MLP neurons of a small language model. Each row is named by its layer, matrix (gate and up: input weights) and neuron, and shows model dimensions 0-191. Each number is 128 + 24 x the weight over its row's rms, rounded and kept within 0 to 255. Numbers have three digits each. A neuron's up and down rows have the sign that makes its largest values positive.
After each neuron's rows, "fires after" lists the tokens most often just before its 100 highest values on Wikipedia text that the model never trained on.

L5.gate162:136131118113129085132082129127150158131097130139118153098124161072095122093093130173118112167166139154126111133146112123103113134110115095120093129151125109117127115138144117103105137078088160169144153129147134137167094143154096140134104129095116163099152136111143123139088131105102139140164162095114105132144128129105116134164187081110102083101149141098130123182106142155129112132131064146128147130156179167172105136136082074099141119147106124123143137157126162127088132108131142144142144115137136109158126097129133068157142132110117155134135091153105140113120106112123138111
L5.up162:126130102130086121116105092144150149148136144107134141147112120117103123125163162141142103109182119167145176113151177112118129186134146130118139123103124134096073131130080118123142104110092142149097118117153173142148105149145092131106114121111176172093138136146176139131126090147088129128109106123110148098117138133146171147177158148109144133094148100117078098118100123115150138113176125135154162179100125114120126118149093122090148178144108123166127127176134126091110123126137128142129096121108140111144173139142126107126132151096145134107111142191110163128119111150147157103
fires after: " con", " r", "h", " cont", " ex", "r"

L5.gate122:128080135074108080104132110172104145131115092114103157143142113184133116119146125139089162097157114147120119134157124133150128095134159118118149182117146158112090105150109103140139090106099106115129129133095165114121153182147107181124136090138134130129154109113132140158108128109123122152138124139119130178146095104161099132128119116168126146125111197147131137137118123151129086098163137087156170126195112121111112097153128094145121168143130147130102139132109128115124134138142127147093121126128157109135172167159107134161089112164089155148134171148130136147119155107124109115
L5.up122:191189108149153117119128151154127126126138137142130151117139138144100172135138145141129131095168078114111144151140136116129150124128147090188169167143119111126151114144131138111126106082128108086094147128126155163102152100122102143133102122080114122154109132106138193131142145117104131137149105161126150139149132107109124156093094164112149121111133132114119206141125120147141143143119162126165152098124117123106152160130161112126160089137135081135115150126138159103142177154123171119106129127103094121150113100151155141134126151151131154077134156153134157140083166107159130095
fires after: " f", " d", " D", "ons", " F", " A"

L5.gate67:118130135134076121145148151137155107112150127120131145115135125159114135138116149227151130144123199120135158170120112139093102130150181130094120119120124110115128131144113111139077114093156122145170113113113116168147126117147116159108153128175140154122149091109119160155116168160130158133132142166073135139124148107108159134131154104149135107106114126112146107133099124148097118106160149145129131111084101106127082175130143118123129124094125129121101137143168137116142149140159107128137167144075122108076150099129178167142147184120113133109144123104176122152140110127129104129
L5.up67:154187161105121095162134096123172098122125108138061117176109118146150105115087117127132110110153123094103138131152141135114114121126131149131131143116131120145130107143122136173100142089129150154124111123108081137153134114184109132130128146138113141119100139133163090127109124107101113148123158123085101151117115170148110147161129113144127165131097171157151119145122159172162118128115145134187106152102113155154138146169119101112108154170087126169111115108162148098103145132077162114137089159108142110090102129097163117159116149145121092102147142094118136147094141118120083135
fires after: " A", " the", " The", "i", "al", "om"

L5.gate84:146136115113206177140102143149150143128119116116141133103139145153140129137110127151109135077123124168159091127081135099132161137138135087108144137169117093106145116149113118101103138107151157119108101135143103122121106130146118174096139159118111141099098111133124150125113138111121115127109141106108122095139168165126077162129130089106115123106140149131163147086144120124131172098157127127114183157120129100066127122104103128116124109075130155141128172148135138098128147081131151090127100117064148093118145080121150095101145084115092140125096131110106120117108094138126138096
L5.up84:173125161076133126153115100155110112111099136103137147143159164138132075106083134138152137167096132105106115148116165121113144093191091140091149163143106153128126087194144133158149131113160134147127108124125123133136134122140150153157136089098133160071128136107087152111152105167132077139121132135126142163143136145156071151097135090140131165100143125125162174128155152131128149121108157140136141084165143151136126103151132126138122136150153099125098110133111095141115095111113118109123112104164142148175122134128107154167120148171112131144079152131137123149110153111119146127
fires after: "ist", "n", " J", " A", " con", "t"

L5.gate369:151107141132103126153127133112134121097105119133146140157142135121108128092096111164115128121126131122151113141157112106129142128170138118164135129109139102149160131119114137114135104112168132132152131088165153132085151145151112087136171072122131104118176125131100118096091147175163165118143168115113128089138176095082160159147147114128083138176127120122103128149093166088142169148142118123123129091151106137104113105095107118148160139090122111113126098133099188144126117112129154120094101160065136164136178132076131110146157113156168146110130122142152109098149149115132132150
L5.up369:094117137127130103133141125153152143125156119120148104095131158141110116149150154135112120111165160144132105108154105113143123131148163069168145096111102149110134107093119144104116123154131129075131105142193145135153136120109120157132158109152141116150119127127132155127102111144159185131104124124099140126103138170115140109110148080161139086134165118116117154143162083186150134140105098096174147130172103121106151102125100081161162142108121118175125085115092157167141136071138147152139082131128102140108118114130094098133180142110126112149099090143140118116143115146108123149
fires after: " t", "s", " s", " a", " c", "f"

L5.gate376:143149163113162139109117150155139161108101165145107176145096114139148123111113100108143137135119112170116126151105157128153104113138088159088135176137160158133143126111098111098109170166147118138150142131173122121092122130099135134157125150079139094187130111126125154090080157060156114100166118113096102126120135115138105093114084116118122149104176191111146100112128104147106124111132165113158123121134167120119123149141124140121111118127118075102123126170144132148107090171129126080119139137170130144118126152126124086152161107144136143107123132104144110121145128116116163156
L5.up376:101120166131127120103147129107095140127160152116102117122128116132119099151133102164124138116096131092149109087130148136119122081115135180113177143133116150135147153151123124132108127123146132158152132160155130116086107129097143143139183099110138170135136124105114102084135147150142128115132155135117116125096190090171096111109117126195126103088143153161108113105142163166103131117124161157097131139143069110136123154098110091123093118131121112165155142139168094158102116169119137093137146174110112114165094094146134130109127129151131132124100152085116124159126101182125144089
fires after: " A", " P", "ist", "d", "t", " O"

L5.gate100:139169111077179130145094109156160152131140100155125127105144114095121127131107196162103131104163131089145134144126111104156166109113138134109094120137120106104117120123118129123125104112130141098108164142174079179147126151128092140142141149140087097135146140161114144140147138149079097095150066124109114139143132115114156151111115147127099113093187119082125099119085092112102163105130117119109113174123114110110097099106145157136119130114135128116103105133099111143168105115134108123141132140152105137110140153104156091159139098119111166095143098180147110133126118133106083141
L5.up100:140099119131142143155187104128108167134106124128112111137066164113148150132105145150114145076141138121127101117092169091089149102109098120138132140122121086115126147120122126145155128129076136100144142143075133113101122133113125141097078158110165159168116136109108170131103105136093115158125107193132105118167135094121164151141111154133121131126116111108160122097130148149123172167131106155140090118136091147101116118116112137172069109124151136103157125113108121130141102117159153104109109116127081121111149127185130087106152141099135133124095121123139143133112073119117160101
fires after: " l", "r", " t", " f", " j", " r"

L5.gate44:095158169138118141142100146175115145117115095142098144085091118142107115176151159153130116158153130106145096161092160147122141102102143168143092113124137112126140142126114143129137141146110129158132108098133099129126106104132131110077121098137104102147163128108112096113115135154074145191175105066144063079141133085128143115137128139129131120143131119110118110138062116147130112109109140113129143135152151140132090112118145106174145132098120121166126113120097135131151094087145132153137154100149129104151114185130128142117148104080112173137132110119110118126188158128111134130
L5.up44:124114124154128135151128150115121115106078149103116102145071094120119126149176135141088123129100101136140123147094108095130145142163095116124135083099095128147143094143108174128162144116092147143108143087169099135102160102129163095121085137108090128127126149082142129128132135148109133108142145119162130172148120122141124095148102163102098122152126103123123143125083112114155120116091119159134080135133107148174111133151137159150124143109140116140122109114150129064145121150133095142100099109116118099144123184161132157117137099166131080080138122126133099095166166160087097134
fires after: "at", "al", "t", "ag", " play", "ic"

L5.gate490:120143148151169131139149130142109175116117184134086125148108125068118112126151141086118130094104119114160076111115113122155131151104128161094138128117093130106149148174088141147099134093136122105171112091174118154151091148134143140140142134137110108136134113144160110135131146157126151134185105131129122197106139137157121117135091089154119102144138157111100109069139110127099115127161103113123114138127155126101125132158123080079117114106143158153129111112104101099125147109150092120081144133108123127154105107147137104139164130146111166073126101101146151120119167111117105161
L5.up490:153098136167138126153143082133120147120132138118166129078175129098150098162181119120160140133128123121176098128091118129139145109148124153102115161114132193164116146115110102100097105116120117126153129095122138124137119134102152119125109119151149137156101144131101099189151146144151122186124131117097129179128095141095102153139132125134098124136167145136088108142118106125115106096115156129115113093116095104186128095167106128176099119110130100124128128107145061117122131108159081141072141145123122108131104160139137114090143132146139104119133126119129115097174163089128123116
fires after: " m", " s", "g", " f", " S", " M"

L5.gate288:141136116087148127103116119148105141103109130150129158091105143154141136176120140156108137095091129095125153118105098134152149117140173118139101103075091098134157129129083174107082162154098145132162135127143136120111118111148137124073113127145090118118123139085108139123153100105131150135151109152133129086128107135097150115110163120124146107110139148137141155160117104097153107110149109118142147121138138166137106147121173166126136094145174145128111111108092158148150154105115154159096111100150113103143125149120128096124129154125068176103116143104088150122050168097112105112
L5.up288:119124142096108118138126111109141133143130099123199154089128113186144144118116109094138138144115125110121158148122115116122110149132101169194125146117159148132149157127097104129101139160098169177131135105134121089144093128183147143076139135112135169141105129124128138112133098129106151131141111172134131102137138168133102098107142165143116158163130100122119122084131150138124122090117061086127076138093146167138104168120144083114136140108129146150120146144120146090127114156118138180166176114133129128100143140132106140124105131146112133133148118142146119183135126166145074143
fires after: " m", " le", "ro", " w", "re"

L5.gate281:106129188110140145142110131158108201130101184153100137164098152131143164115130137084113154163158114126108169128149092178131088118126104115144088095124098067137157154129136174147154133177116140116101104129138130094123104147136127151116106118127099127087089110094130149099134138122121152137111102151148108129140144115157166094125097132100110125140150099119102098168118155118087107127138107109095160147159168139154122163113130120135155152125128137117096126121145113153119113156115095106100138114161132141114158120128148147149137138131129146124152109097092133108134087091114089172
L5.up281:193152170177098147119092114107115127117151129133136146140168158129127143088131134129127136106113090122134140136163100147146130115109104133122127147128085106118124105134119092110101146126150166124080141108078133143098085107156097114109079088110146146116121106123119137139070163158156122131138085164116151127146188102143144121137094123102093131180124157140145133139155090160157086125104145127123112133145146094158139117094077083131139115135103108118125106135144117140156114125106107128097123102118154088093180142119089146090146127149155086098146122135113096127145150136129127122
fires after: " D", " S", " |", "ist", " L"

L5.gate486:103110111127137127132136144173131120163121105111151133103125168133077133168144141171128124097178145087117148133099135110131177157165150157119107158112118135103122132156125140081134149145164132128171165115178122131126124140094116130097102108113170126177117130119142141137127128121147157125158132052151177123095139124131132083143142139130139136138151166106136113113127166162120117141113089111113125143114096114086074132130144162105122098103172121113125125092086138133181118080143137073109124157150083111130138145114112102124170170117116132127151114137155114140119141159110144131
L5.up486:136080152165116127100151148138133112147112107095113156095099153102088141138118148121133131125135088161139110120139096094119148158111150134128113160083178110089129119155130126094108135092136135102152106118096082128088133117146158181116123102117103108114134149124120148128140164117112118169131189130140185128179135138059120127117124135119136138137148115102117098124150090156135141167095107155096153137112135164101123131132125131110127117167159158144106152138148140139128093147157095127087079139140116143105142125169138108088125183142123137115168106167157140083100131146107121137
fires after: " re", "p", " ad", "f", "v"

L5.gate89:111171108111119141133131147122121123153129110138115149095129135155139117119114127151156172121148122086128088115115155156101137108144141174112153127169111153122109114159122179168156129136174096158147143144134089143124098117130114128119091157160136108046139099118093128166131144167148141162147100136186094141125128134165113149107115116113129111141097127161137117136140161129112111120169116098101120114124089139091117147140131102148155153084130104118099086123134123137114159111142137114119141151100122149159111154176151129130161150133127162100109130146143107177141193078124150076
L5.up89:109078117098106097153142091117137128153125128154110104140099107080164119116145112164095146122191089098094093130115131132102128084160165143112156114161157156125125113123059125138137134138106136125125157109122128101154123127171112118124110116142125114086152108123110099136129155105128109105123151079181090134109088136119113166162083108136133144134142105146110082120137154101145125166141134148088159115174163126186130110142143100129116188116114114133153121090119096115146163132089124132112128110095144138096145166127118144130100118110154099123098141132141128133145150130136165100
fires after: "m", "g", " cl", "ic", "p", "od"

L5.gate25:099146138114143109079133110127077150104105113073094173136117120134117140100132108170113124100179166148109148153148134135149078153127134085144126112091155139126135169164139127104095095165117176110119125135129146121121121139162123147090113121104146170114103132104120094104130134157147115164115102107111102151138098134095146137119157095097084106099132150097130121089111162101114115107114121114134157156130154101122102140080125137129151128096142108135126147105118151112102142094175113146081133147130131093158145099105113124145124093176132130117117085148175147119103145082116137088
L5.up25:120080135148149153143125121115154119127148140109100142116131099094155132162125134161112149105126122094148147165115110097131127116086119150187125101178146154118096136101141106099153102098118151143143126131096131118095163141116147100066070127104110143160131096140195136138114108167153112125117132152139152128133191167080120155111166074114106135129092126125154162116133106142143161104137109073097115130114132114137142106127146114090158177156149110129145117126132124144152107096121121138122069133152155127114105155153132142116122166125121156125093115145111148113155122085134099142
fires after: " cont", "l", " se", " Fran", "r"

L5.gate472:140164105063154192119180122152115113133130178132122140136125126098141167119135167117128114102129118120137146153099121159143155131158128126121104138141092143112122124145127118125120119138132155152108150153140107142079132118142095117097111087160127152109163093118123155156094160141103140114129174126112099113186174150131170142128133163142180154097148160149112108129093109129122100118142116152138140127114084149140145122138128112096166123137141094136105050135171089116102140145150152116097128110150132126125165165072111119099142120148138144109116145124167104128104085163119122127
L5.up472:128092104093133151115137141106130131123175125127152133157175137163156163160141135138163177149118121090090128119114088110155121123112119101096119124120113151088127093133149121168167123145139151110147146114158127141103113136121136104124141160134110132142128178121152085117088131105104084124113121133125111135118122161148137131101109110159144179147120148133089146129134077142182105158105102132086096126143098146166139145158173121122144156123132189169115101068118095122138170149123148148125093133165147150182136152111134123130087108150132139131116129125142115115100115167091107166
fires after: " ", " c", " o", "ec", " C"

L5.gate41:138143169069165157148106093123133125135138114132131138147110111159132123147105125185066149110176101138089139115150184108104131116152152136143107149122127119124131093097099123170105142128114113151087143135192133136128139156153085137122091125119123119143179072097162115123159112100125134086123104107136147146122110123117127093152121153110154125103162113123088125179110110082099129148149090147124122150108131133108111173140091162142162068144113137130153139112121125114133144126120131114102154123150153111117104127137136128093142120160122124046139134133105136121123123129095151107
L5.up41:121112163099124161106103088147137137117089095150116070155117119140118156145101147135112073151140125153117175101133137122151152124126125136135110130107124123149111121095101144148089118092096099153147106156185111153151092156116098171109109150129110154071124123158142156113119117152116160120152105124152121147134107122153091122104110147130127129081129118105084133156120158135161112086113159124133135127110146179113140123184166152144139136167155140087115071121122119139120147116136129124133159129164139191152135081118117127152115146166100138119104141115101109086132147125077137118
fires after: " St", " d", " cl", " D", "c", " P"

L5.gate169:114177111095161128118103106118113117139124157106140153144143174152108090084130150132128119100133134118093165126121089120140125107174117177126117112114081160128147110140116120128098167132121135127136117167117120131159077178119147108088107109108158128118127097112114153169121137118168078130110131151123119101138109129080166125148051144085145108112144110130144139135137132118108080152149092130149163115050115159114099112152138156118125113145137093159097121120109145088095141125100137140116122130128156129152153136137108124143111159147137144125120129132106055095103114157117144135
L5.up169:156119079130123122128107093101148114125069154158114151142133148113121146138157137148131118100125132160115144108155133098155081119144120084122113100144139087090129099128138107144173153102160132096081113139126102149105085121124096116131101154166159141124114135095090148133093142091131148153133131122106141148136115145125128134121111083124093112109130099108102165135127147188113104137127120151113152132144156146127150186178140172144157145155148154103088150160093110115086135148112118096144114142139109062105173152098105106148102126148128113146143150147129122131093134141133182100
fires after: " D", "ist", " n", " d", "r", " th"

L5.gate373:121158111107101142116051165130118124169119147121078123126133127108105165109107153140102156095115165126110148157122168128153116065146111117099112131157135121139170137133089148115140148139165145132147145121146155145142100125130101112129094098084168114137141122161159131132131146116149130079131111101156127116114146116131124116109155140093116140111099125156105132111140155130107127133093141144148159132190132136130114115092103119130142120104109106156152136147154113130121150128081122174142134114148173190112124151176109185165152190110163137090157148124128136138154140134085108130
L5.up373:150143121115121127141120157134117086122135146100135116175149135116103124127122148152117116146112145086120183106098093097138136120127152134140145136086115162079125164173073118106137119094134108132128173125152133159102097151116133163135130109130163107152114142123124157119121196153116117108131120125109139121096173139114115104092080151125107141119108108109135137145151159117105172124129153113144119132105138137109114168137146074147162145121129136129142121145113156076132145162146165154129115167142194139163135152145069190141118131099116115093176166136153107140094145121118126152
fires after: " D", " d", " N"

L5.gate79:132121137124140124150136157144115144101133161108106160077131143144159101148113092147104113125107137134077118118144120121160112149112144130096136141130141171083121169170118075131099157102139114103157193131183122171135198180173105163159157152143128152141124106120101143123078123142181137125105119127125163135158133139051118085143128138134140117107164160119153141126111188142134134124138131139125124146148128140118093117129135105148106128112139115127083096099131134128158138140153128120141168118141105140140135170124163096135123147104109116117132088164146110133103149143137152132
L5.up79:147072135142175118131166161158128135131166119094155129068153114144121097126135116110130128101147160119139116153136116135122115154127091142083131108109105138100125161174141095132132111108131120138131136117132124151120174117144123138109103125162162088141133096118141163134115120188171132149097126155087124157156156147139127110124126168169132131140178169105143116128171164125155154146103145106133135112114154169132092134121118130108115163123141074090088116111101096131120099175121096102165154127102098111125134173162174128153141142109119112163165102133122162113120099104123103114
fires after: " A", " c", " C", " m", " in", "ce"

L5.gate505:159132109146132107126149132144135128144150141127163119144111146125106147123145144106153151091099136126088170158146136139111122109120144111121137126143138148058108173170119128100127135112106150118106136125163108113118156157150098134091097168132165121101122162097131176107102131168138185115128134167079127101155122163151100103126149126130106147164154150142197152124101149127097075106129092156154156139166137133083116136077123121151147185127124101151117158147123137167113142179153129163144114124102102131148140131144133144111158117136101131102156105130144095121134092139083137111
L5.up505:163094117142112115146122139166127133115119122167117114122155138206130109147134112115141109124160131121159137185098120153119147178128147175110086126157075134168110193127078111127097103120120159125152131129129134105141122114129131131152120142133146123104113142125145151101125152140097166133105125140123151169136139143148151134131136143145131152150120132125161156082127108143116138097143129094133112083122109129115112128122190100094108154150160131177101095190106122086174122149165107088161111109139129137105153168111137148104110093158083126106108124129136135142117124108075114123
fires after: " A", " ", " in", " a", "6"

L5.gate265:112112149116125101151096127164124139124124122137105121150137174141133141116171123131152119142073175137131106102111175129161109104104128155141094172137112103119120097130130163151131127109151128117141105135119115089099130180124131143127144116123108135106112135063133162133110135119135167134141152128128118144156116133127177168097142123116135150099159116167136140175111130114084117131134118093209129183139160144123124078174100129100117143134114116138116152151139160148090139109129112096078176151084165144102122167093151146122172113081127106120141103140140119127136106101108119145
L5.up265:146116146162179129168181118131129134109165132111139088167150170116094131136150076126106112167116160142125115142143144083138152109117130095091131132110091117138126122125145144153130121140159137132171157113102120122112153156139146125160151139121152166114127148094166160091119109150137149131071129126085103163158168097109123113123142087150074127136107104115152138152116118139102151132150075140182091154113092108090110150105086100118123137161088124115130134115118173129110178149134128123099108122120118131097125180164133143146134106144094135125119118115160127107130114117135154164
fires after: " s", " S", " pr", " c"

L5.gate9:141112147129146082160149106132154109117108129117092102118103143092116156159139132134135146134136103080103147130087122198144156178136085132111139186120144141107132164136107121133117126139120140114162151178145160140178109127126112110133129168097126150142134131108127105145164123145158141123160133139135158091099097100113099102179148118083168109131180133109162141139122078125100117088110114157145163124160154117170092119131152142125095112144107142133136127164118132125125144136147123169119099101129113110162129118106180112138152126137122158155081132094162105128136177116118137105
L5.up9:130119169127186115137122136116101119121139134100142142109127116160139109078170083056151106162156090089139148133123124116111119113126098132147142115147120173131121150127112126144115132153124132107146125175124112131151143129109170113099113153172142158117137165114095146145140109171150176051113155157157128112105133110114115103139113159169124138095161125134120123169140149128114116152131119163154127107124082161117149125176181111126135134164161115135147142144115067138117136186125111156119129159145122095143111105136083145117083126156147116125090135135111104100142123138106146129
fires after: " m", " M", " b", "qu", "u"

L5.gate432:156127151131121153119130098149143140114095137136107135126129121132148147110131108173108144126143143177128178130160106168153130121133120174138085087149135106130126150137064135158123158161101095139101148191133106165088102114146135152099136071193132139131140148149095124132130138124129126157129096145109143125128148106102139129122108159150113143123123176140097119128149179146110094076124116105145157132133085109117093160143119130110122125092131094164110090107118108148130123145166087147092152144110127118135171140057103125108156100112109125099098134139148121148119103150107160132
L5.up432:135143089114110114159145136119146128106117125138147106121170151123097151083142083137074132131155127175168135116130129153128148152144170103110112123144157110103167164116094107106108141142166162128141139114114099120135129152111137106110105121155165165116124185116074152117117116107092090108114079120116144163120150105133133143089103118135115115110126112103114080102130124172151130115125147121107151148081120088097129141139179118153102156129117110187079126134141140133127083128111152117069120149147186153088154124094128148150123109125158136119137101128117128120142135109159129167
fires after: ",", ".", "o", " D", " Ch", " C"

L5.gate132:115149103125119147124082101169122115109120101166122127142122157117140150164117096176069145082130091137099116139105085147108134121165138154138120156155102116118148151120131101095156152107145156155147138158087132114149116146133172121135072151143118128106132124133139175139122138132144089104112163081145139124119140104105109149136120127108156128092097120172138153139092106130138139095164152134133110115135123127127123097121138084139165096118130105203155086144176137152126139140080097121092106124099140128145171112103122139072141151131114140102119115111113126186120136121097116098
L5.up132:122098138172127144141102109130158129146142161165072110107156142122110122169138103141086138057168139111164120144094067151113119166139094128139122119103144103146134138115107136139128139132158134163131120175104118163121136126119176139122078108134099131118097165178151150136154135141159105129120133131152151125144092124128137155091178122107101122111142113091114167089164095100159153117125160130127123135085101122145150121119108122137120124139126109071095157133119128157102126153152116107110105180163129129126152143146121106132104138135161133113189174151141165135112160125122114129
fires after: " N", " n", "12", " |", "8"

L5.gate145:111141128122160142084066133157153120089159108152116117139119117103149104134130126085097129103142128068114112112111124163123118124149140129110144153175118137115112148143157123127142148109159160099082131123127166137108140142105131139089069118161135170158148119117112112130113143088175132134114094112134158135115153121132082121162146156148140126113127174164140129095129163130178135148108138116128095096109100090091115144105120187091102133125124152115116132154133125116140177127145129114128156118147143117161176088169137165129121115170163133109103096177123153146162122140108142094
L5.up145:107135127146095152109105142127106120161177129107107087128130159099161100105115136125148156165125130114171107105101152131083108112087174129108124120147130089161110084129137133133124127108135131120143139156110098103127126119119092143151159091148103106130067123083130149143081126110124125162138175137139150177132143128156135131124123078122134106141100176135115154094111089115104134096156161100128122150176096169099137117121088077092104111132100153142131151115156162153137134128133121153104129129132131108149157143138086142152112104100134184123123114114181122130149141136124126183
fires after: " st", " cont", " se", " D", "t", "29"

L5.gate397:117186107083133115123151120123124147131089121140113132091135175137096132096097147107151123109094160116104153154125134131160133147126154097118101142086112097152120165111153088117105147128161124151133158136163133132158081115167165104089120132146123165114111130083149139087114156119183138133090142101135123143143133115100096091120131105092163117135120137131133113126120119108115107147082094116111144103105097171104103108084110148117164158100124164134114123086114103121151121132156122138119142107102175114114113117144136189138131122136087145086144096138130196120132114158133104101
L5.up397:139131107123107144093128113147116128119117097120168154131132165114087155117073125132177135119123138143091132102131104105147120111081153165123149146112175111136079158112204080133109138119155173117131152138122159141131093126094149126156125182129139085145137132119131125129143148095121095119151163135115110126100155115161105158111091131109097185098179134178115143112161192128125123134107099131126132096165124114103126126142129142103143114125152183109126130133151179132105078111126134110122104149132129135091142118088127125148138142129132101128102084155098138121109104147133131125
fires after: " c", " re", "v", " ev", "re", " se"

L5.gate485:116095160149140180099126147146134144104112129144121098122121132137146147149085187109091151113140150129133149121149093142140122112182154155127124083110113120109184096124111097101150134153108086113124161131123091114113107162137125121121149140115145145132124097119145137145128122060172123108129119142101110111153117132149170157125157116179119124129123161171133137098101154073094119102146085080116146161148119135113093109125091160132161149102124159117095137095107098116154149131149090111138137104134123131174134139133117121152135114176123120098084152147131179133171118137123140163
L5.up485:152096151122100118113102170131133175130119133176127102143189142147135119136141136157156128130107171091131149119145104143114157162142117096093082177121102114107138083092110115142109132120140103119153154095106167123082117109121136107174130110116129142127158105136090123139120115104115170133164142136104152109162146117166137083187139137156175118131133125086131154102125105134151118139098157140138113103140129153145148111122154136149105129151166113102146135125130099129129139140168072123113140122116107126128207139122113174125139154165137094154146138117106160129134162092089140122
fires after: " C", " c", " B", " un", "ot", " D"

L5.gate443:119166117100135156136122107130107133165172143134128146134096177136095115130126165105164104113132138092114146173137123127165117127131148181113115113106134077117159110165119102108126125112139146136165132117157181146134120175148137120153130110078171158111127103136098141161133130120128116161106092120063140151116132106086131100153103148133133133145101135145179108104106141141104135106167094118108137161084101122101114133125134130086134141123118160126154131094121118163149118109147097117065157129126144144142140111113136123102113161159157153110146147118124147126181168066088128118
L5.up443:150176077107113155112098162136170094100146098155173105135110164144101105149122134140132157106117093114113133134124107111101109148110120165112135133105141127153127129131135143101133089155113148153124150070080152134165148160137122068124124143149194151109141161140110141128125115098147094137090157130084141108151102112082144110143105147101114130124083139128171120114123104120132134142113136098095075148094109153112130152117121139146102100166117168120105136134155112141123086132115116098132130144139130129110137157146103102128102125159185119132164159089095137092140138077127133139
fires after: " r", "ak", "ver", " a", "r", " T"

L5.gate235:127142101116129115099104080171127149110136103125106134151098108105149118108128150180140120145156130139097154144163116130116058126126139154131139150138139167117086130108124149101129160129141143108158139106096102119144114178146115116131140137176141149125129137110131166124109161152160115156133159117130076138161087072106067154105147101116102146122139111167182123219109147128139141118125159117090108122135153141139113134084133108095150144108127085129120094095133174134128126120123133137108139146130141139090123179144143154127118129145157093133147145131111144150131122075118111104
L5.up235:148111140190156124097164122122114131193127124103131128137165085121126131165113142128155163160175090154160132155140089113160140118100090127123157101133078055135146152173134163158101104110096129121154106084125139106173147140083146132154137118125114155110143143141118108135131136099139112129166138116137156104161117136138112107145134102146146140146149158108140125121103125107138145125128079142126102063147136140161139131098122133115163114121105127129154178111167151123130152152155157130091088111112120129149105150151154114139143117156121098095082140117097159142098128104143108128
fires after: " the", " one", " all", " The", "The", "m"

L5.gate387:147130134162179179146123148146145121141109127143127127132100099115129132160146141192119153114143128102128142167098127118130082124184191140124090134152120114098187150130160137139106147067145115121157145134098121144147145130117167120106045158119109172098118114100141121131132148129125091150122107101111115092123159138114150153141140110085151146120152097102136145114111132143143137144131079154110101101106150130124110111141120136081094110145169105157087139156138133078171139057143131146123107105136161101136117143113102114107100126121114121131103130155127115122120117126113128141
L5.up387:160108114178134086153167131110138092136145115152149104138142130122134086128153070130138148143140105146128114110159097105116121138157129163182121137102164119113158134072087111122114106130137112139087094147121130131125119118125164156116120114128106112079154103106111178178165122125091081124185103099114100128107136130129127095153097159106135151123117144129128170178116123118110150136110165133168155122119113173168123135188103124095136131130163112156160102097131143121140119145128123135115114108133140095165125165125076119105144134094120101121159110124164112112144138141153152106
fires after: " m", "m", "ain"

L5.gate207:108113122128158138079129186143123133132156108132163116099096153124128119107134153139100124144084188125159096175179105123132140136149148162112087077094132136108133141100131107112112150145118070102142119136131129160104103129134140150088138088141151114112135127118127118160122126073111158101077118131138113118146162107103149149134103099165105124125121123137151152115151181125129158120143172152106161109142120103111114070089146142126138150124109127115130142130089111154144128126122130146127151116099156102168152075154158109138082152145111103148091094128108174143123137139154134091
L5.up207:122171136121130118083091124118083121183115165109147143067127133109150148112092091111124143099103166118102113113156126134085127105122153151162105121129139133127123114120111126112136093122140141062113113165085114131154110116131121126130132150087132118128093093138116143135105189112119142098140111114154093121164138168103130120152174120118114122127124171129124102097167111096109120144163172120139081159120128136108105167119130130150133098119141125127102151173098138152124107140117176103116136124082172074126083149113184131131112141130077175118132129145143155119114140126134125134
fires after: "e", " D", "t", "ov", " att", "b"

L5.gate363:095121122123137165081131101129103129152110137135134129123112190102133111149085110124123138134149129101124139141160137150147115154098106107113104144115135140114165130117115139108117127105129113124144128195157128163080115128165121120104108129052098152092149082155099157115113111114106168121106124114125112105156129137143117146157142094123142146123183142140166151171082147138130137118149117182155149178101154130114118112105104130134114115154158086137135120124195164147136101126157147131110101155086132158164143114135113145115133124134123134136111119125215130122120115157116089135
L5.up363:106120157121151129133127100153122113095128152132122101127200121123087154191082108157100150109128081129155134170155103136166117107132064140095136107084144116105098164124122162130173148120099087145115130126135127123135130113137143147136124114134130159110155094146155108151114142091114132140089132128132097158131160126115121111155146137122106116159082106119097164147116139104102165155139155156148103122098149092131124089140110131166117143130115143124129130114098114131154122153108115127120132160160093124167110118178153117116097096126092155105123160120151157153147078135100064131
fires after: " a", " o", " A", "f", " C"